config = dict(
    num_attention_heads=9,
    head_dim=64,
    norm='rmsnorm',
    rope_fraction=1.0,
    qk_norm=False,
    init='uniform',
    max_steps=6454,
    dataset='wikipedia_en',
)
MLP neurons of a small language model. Each row is named by its layer, matrix (gate and up: input weights) and neuron, and shows model dimensions 112-239. Each number is 500 + 40 x the weight over its row's rms, rounded and kept within 0 to 999. Numbers have three digits each. A neuron's up and down rows have the sign that makes its largest values positive.
After each neuron's rows, "fires on" lists the tokens most often at its 100 highest values on Wikipedia text that the model never trained on.

L5.gate1977:455490530483483500467464549519578532488505497513428424503526509521487544509424484476456497434526467588478548562538446515511430590495533516455508478528529457469522543481457501540534488530476450431475485494493472506517577557477560455478599483581531447476452498508500483528495508546449516522524526506513510510487471560502506538519500490506459517448561436516518521512542507477384530528528
L5.up1977:571493527507497556458390446523553509517438549528480473545513511508529501502457543493511548447524451526520508482565504494441523590489476498471534534422527561506620479500518485488523583531461520437504466490498489506436479517488465557415587477549504579551436491511482446519514492496518440546501499494447463472445497541441515495523492475533500546531463527541493470527530571465500483506476
fires on: ",", " and"

L5.gate2003:512564483520516478469542525507495485500529495448508488459445460499468497512487555516417477507545529505481526429494446400501451545516561531533495477546529446538506521524433498481548517409470456496508486559548455492436548450464440556487487490508550465484441480488572544545554506487466522504500554546511479514565453519537426516503527490539517497520556540534513436445487516568458488481471
L5.up2003:473539448482518449522538523499452440513493474510523500519521532491499500499483443526511504443386440471466468488496482499523573540547536546487518511470608492481541518439543568517520513473492488538498515524522464538440514448578419440541456447464517570497505507457504499546613494439493573481549473486457522533443467474461482487519424481562566486537533488541524483458528472537456435536450
fires on: "."

L5.gate2043:548455481529556416470496567500528483461529570504498518537514518430461476583417476474498507538488482481495486546479450523486540465451501582461556477535554535455412504505557420550482396515509443506508497435546523455535592435472495466484492522489427505528490427520460456452490484507472515546441512446505467517490509513526560553540496539486511509531478455483509494519592534444517506485507
L5.up2043:590548517527502460541540480466473502481461419487493537492491492499528524519484467475525464456530512494581498559393506484404499512503518474477508473527559599534505533478523500522375492502448468534556495536538486484519569504535526456536517440497449496489443508498497478505491482530526519519403560470565591555489510579507437506475510518473475474578406434485461515478427628430554533524450
fires on: " in", " |", "In"

L5.gate787:518567445540512499559474432528454533541498492468489459473530470449427465472511484481497492424554550531455584486524457501523451504483461593568437534504507489434497496533500501485522448487521556488437468493535497486477455433550530521539555488503499524522459481504490474405445473526498528575463474492518387518486433510507507535534437525519523449583489458517520532497575544510451520550502
L5.up787:477489545458463494503488474521561535460500555471496540448490382514582490546510550458568451566467523460487515458436470460500461486529475477493543564545625447499424527509588484497480487438483494505482499538495502586477520472475536444501523413527476492503519440508529496546517460466515527529499524489529531436492597499571469534508532492491436471478502509483480513490553488558547510538500
fires on: "ing", " imp", "d", "'", " first", "On"

L5.gate1763:537457512486504487548530423475589508441563479507438472494530510429474461520513508461435519437460472475523471515463477498544466503458484523457516507474599473544448560444421500494508451522514537510564464530513508566450521514538461522486498432449469502455425529553500516473503456592489520559476445507495466495554545489463494538403475492498516516538515440462516620495531560456512484521502
L5.up1763:500511544472443541473523600505550526502475481495537544401508460486482443456541495484513502542484430476483469488477429500505458535531564391556531447475534493524421515504512501530508473543443545447539515509440464494467487499474578506521497528532537541561522555528535503475539435509521571459479575494405538481541459447570534499537528474525496518555472539474474565482494505476535500510523
fires on: "d", " Gu", " Bo", "'", "ar"

L5.gate1592:544521528461490517429526468394546467549513482491463494561512491411457491423550551465555441546489496425439547495488471512530524563467481494589471522545498396527513499528492530504476519377533460501470480514536467585582473466567535524559579474520521505446467534510511480483517597528538528477501504485498509537495534494513430546478543492591531508560505464435529486409546476499492456454483
L5.up1592:471494522558502513509474571449603459554486519456444509511422521563527534515515488501498477488504466570585527481443462512469478539471486434497541465497554522526562469459538517434559520517453437485484447450558517555505510604517511580480478475515441481489504576480432562508528486506461486518518439472501501541487499509438532530505472488445446479432452521512482488491448459504513518566505
fires on: "---|---|---|---|", " |", " after"

L5.gate860:478548507444544543457398555467512479481539459489490472532502475499545444520464454487417452515447486450541583438573531492494519519513475508501504510474500486514485415530527408474475531427553484510523477538557424563523529433509488521592475517514448529500423441505495557493460470490487532515472466557555537506555488515521479459513479524482520502520504534494522489550487501529472544509464
L5.up860:530544489488539536451491495483516498498506467493556505463514424444555462504454536479533562429525476450550543464542488469447529501474449483593428510530410423508527462604519540546485496441548503513468443446496536458533609441561552452500489485439540425516403513525471434516459482546482475516471501522520590506493472463560470478442544486501491491533551480540551455500464475518456500551498
fires on: " un", " Un", ":", " El", " (", " gr"

L5.gate1496:496542514491524450550549538503496561535503538517490578512518484469527491425450485485452474514503483489491505490365474472461481486467484412453476518481450447464445543503509529493526462489435540477571455577527493424446433549490486477489528495495411557501533464531488474454505456512473478548538504484504434541546481416480529507511524533488529526542407537512542568588557520498465479507492
L5.up1496:503464551461612469454445500516482483522483432410508462476509511540544423518498409448478543541440482561497491500486475501545551460514511501458449517449533539528567523492463507529441553394453545531519444561443543576512548506497462466491515448423536563518527539536550535476496560473434411474438529516509465535552527511465481509460449509550531458528561501477585450506489535563508447479511
fires on: "S", " S", "6", "aged", "4"

L5.gate1300:508472421443511467543524511423458478485615564580549518529504568517453472545498465507547473545552428444472548510455414498480487526485593492471516522479534484436512471545439479529507459409505476522524560521540485440463560460545469503556501514534474503587459439493564584402418549470450479546579476497574485494489534446573504503529479501504544537540461522465531475489537501517522516458488
L5.up1300:424460423528490523439490488472517477544541487522573526458524478518504487479493515479477537476561444486546524462475480529498531493548483560511459568520490435479436442490556492529472481492467493465569541493520532441526544510499456520553520449490490409509561486558480500505457506553455508499406532582478518491467457514540570453524518579516487448460508529524525398479509477459501521508460
fires on: " (", " Dis", " |"

L5.gate647:536513557471521526460504552463520477491518473482487462508494525525497513558560542513522491499527419515491512571441483465460408545477480452490454509439492452535506491492540473484543520406492502564500491519548467471489509531487515491441463543461513493467463501502577538473587493462519479507460503511463517487442463468506439511524548508555440423541438527555537500518633500543521556545487
L5.up647:504486457559509564472433566533489482552469564506493481566568509481537550483520489521502483487471494467445461532523526440509528565558491439577504508430536503522463613530494534571527566443487557466534555530461528500457437472467468548484476509480528513516510504542579513493518503444476589455523563498545461444513522502337411495584474525569459429464493474526484545519500530469539427481467
fires on: " S", "s", "$"

L5.gate886:509475515490585563543476534515512469523475499516499519600498409443507538494445419484484472494551545496529526525516353454514454556482486590509427481587546494507498531518519461484530464504559488509539518475470544556419458516549502484528481507588588474483506459498422485511554465535479468518523501451525528423531495443485473566519452484521518424475510544460503512482522500557482486555518
L5.up886:497414423527510461550383530528525519562470572463453566526502484458509538500506528524491508504513536486467500538398494559475542490446462448543559535504412556511558450547598479461516487454530505462490550429525465561569513527498526477510481574393453477488503484494543489521461433430491467538518496492516505489449449554582419503481515528547529507465470549495519566549513568533401458509556
fires on: " ex", " Em", "em", "ac", " Ex", " trans"

L5.gate2181:479490451502414470453486496534523476532490550484415467491461541493471496584475526496558486446523450503509488551471505505567423497429510482495523559462501442473528492427554444474509447448541518477533473523516431595544532509583462456451502498533525561481483505457494484490550551571516478502475454607505509532559504508518453520515477540519571540475465486548528516626534497504483479492565
L5.up2181:483506496594527530562461496519538471510454536471504528557474486487502535544437557532511429561524535470447549429517487476505523457451496465562582497496493460437534499571530496543566533542491486450529502495563553475511519501490480568537535580486442510525512480528511559521543437503477451506548542472539484560450480515518534449481519475470521534473490464440549560441510494572556379506502
fires on: ",", ";", " |", " those", " that", " ("

L5.gate578:514507533493538512577488540529477504570516482466544542428501480429529524574443523501463517450589476494520486495504408559458515459460538485517416538511499435512425499497498500471446504473460485516555450439523483566536451496452536496491551513573471521524532536477510481514475485512455472510545442504471477550503560358546398468534548541494517476490477509519558489481484494508522568586492
L5.up578:510499450529535526478458515479536516514474487414509494497473561479511488555504511447440513496578472402565426524425453534462457578455443501530531531517495465494486554488509524483401553436493450522501471539521488588430447509552423505502483478469536488528483444514496509480539489413483484496561458515472475461476462495541551428505546508525589499541547473532501424528450451478495466522493
fires on: " S", " Mar", " Car", " Or", "S"

L5.gate495:567528490500475494455464518549502453528464483424519488495503529541407443465453518508465512493447537499507468532523448562536551491515532509437528539510509427429548450494492438519500464457481493469560466540568447502477511469491477540488550512578561554480460489463470493489477561525448488537483474466464473417475522489574489588487516530476527505438530465480534527503509534511465452482520
L5.up495:552476455459512536463421518521483501529426491479401444541551506397470484532551567444539496549494543493478536471546514551510522489534441535396528468462460526513555497515473536563520560550459470484472403540478457486476476494496549528488528493556467614477448465491532453504447494497492504577520548426458502445513448484563424476567518470517570508470558543532548569487469578558527511546521
fires on: ",", " by", "0", " was", ".", " re"

L5.gate1902:466504476473507486465509505460436475510453481544452540537503545494489475535511520496497418525558434539523487487515469492482540501460494623457443507438579504504453483538528500501534466496483484483490399483530487468457441441452478417485496495476462496448482514510533513484529463474503554509447506426460485511413513489527444526527443513546480523590469538469589464460531519544529399462547
L5.up1902:426442432450533504490495520442469464393428489557418509449562412468442509546457549584520417494430473519518545508522531442531511480476468502487475516454539543497411483510516522459477534449508491432554440552506503463467466465459504518470548480519435473478446568535517502514506460481487538534496533444379462461468540478511432475570408539496415457532503496525572567483500484504592517593506
fires on: ",", "s"

L5.gate491:616476480450442564480447506445444509574461456416460505529469492513546459447449452426504517514563460515515511518479474594485507542479473484482479539560452498504498539397470458492514529509470576527540540490507499437437600467533497469469495469502516550511508482490518494491536577485448434513542522550503524478515471560501552547513499494523523436479471473486500485519550480542446550502497
L5.up491:524540459455559558505459544473503514470483615457497509450453486575517510559528468547460456472451533600544569480499432521502601514455476529588484515544465514502504472447459508499427401521513502467503555547511544562417487472496548515535504553490522442543487509465493574509573500558519475513498552424446487421492516435465512498466548515495554583581474449465535467458490485507501514498565
fires on: "1", " from", " continue", " continued", "7"

L5.gate1163:484489512569578528466539462547516503442487473508448466405423526498497507554490442559491513479483487612541481590478517534465537502486487508456531495554508493419495496531490488508540490520475462437553519508513532453567496537504524507425574466565551506506536434522416502462494482521552504509447493569471533482524499483514529490461508500569513459493442568427547450516582511504442502448517
L5.up1163:558547508542436547492505522455477568560522531433487521491476491475439605433458482436500570582499529473524531488503464539446502514457468468433442521498448532568441439410472602524503501508462524537457506493494479426537547508510483548511475507460496546477552479423501502475454510462525512489497523471528492447525501575602411544458537479518496404463473535486511515531535485481549551487521
fires on: " de", "In", " In", " in", " comp", " out"

L5.gate1449:568509538533475548451534563440479483495490530499526546457461513438460548497498504536444459544463479511535465571475453496523487524531509508540506563487496510546493498504495504531538479425541482430549523457424493448494538519502447476559473508502514391576458533510512528456470536525456493496538496525467534535510486460554448515501438500582576520489451467487464456449510498463449481406544
L5.up1449:466504582510513454450534542496500465546452486468500467427511464543531534492438409542523485497487500491448507511507466422477508430506462471505439504469457532484559478488535529498505500540509523500541449547466573487548507469500476510549471524554525431479544536389536524462488466441468546460562539471476492537497516494506465532523399554565544466558491479479471501437533434521451483541531
fires on: ".", "3", "d", " T"

L5.gate373:503451496413521529452475502528578472520603492489487452466486511565481515530439452496459500450575515442529493489518494521532484537504565417594495498560526514498551517505499507514500463439425535488494472542549527502491507560587533552511507455591525470491433544457499565513462524494419557469524429529526441449429533458448524560488532507430521449486548545540596485461477534605480449594494
L5.up373:552509596531473536478428407513588463488490437493525503431448509507500483494424545479483528454482433438565509490513523541590520508498528419492509509552501510615485488449443504452499569473468437568488431482561484497503454537557475501543475490546524434486497525455501535534561517472479513449426454452474457501487481495464442467621553543550484512559514490511498440476480560483513510490486
fires on: " S", "S", " Ro", " over", " For"

L5.gate542:566515488490534503491476492455474506551485525477575498536524506482522538505467481521452523481509495503576495490518436571475433596500485443527458396461534432479529466519450466488485444454456463470519471501534505501534465458573478529508609493530506562452557498471506503399485428520501569437385519482507531487494596532494463504475515528542506523501556504441513521595502489552445560516495
L5.up542:510406502490470466532500522452438534478525537471492485515533532510511515495503525540529470537488507483517508467495483554472447536473475476520516412513532495548500529552477490534444472548544468486509508639497564463474499482562526519517549519447499496444523544581495543438586422552534527425551555458464592505475578569529479503504485507559506570515487504487481467506442443545486560443547
fires on: " up", " Up", " down", " as", "d", "\n"

L5.gate1279:497494542502516545407576576498456433452515539511487412489480518487468531483505483478455501446528479451460523509514522549572513477463464509546461474486522483500483534495479486517456448510532490538514458507501416454531506422421441484450555531489560475461500498435433547477508494513517485416448502513442441427556499486507505497456592434538442590541482532457585516473523579578564585510529
L5.up1279:470549482500445499536510488525537484504502498504497484494449498468533469526565516549500493442541439480546462502612531439499549518506489434476497526480494629516468482518449503463468506489580551549490499484552468462436486477483485506548558501477509527464448539509496431577534456507559409501541492458467548582417535493526490559522496516543495526466538512476471460470452537543505490492468
fires on: " G", " B", "(", "d"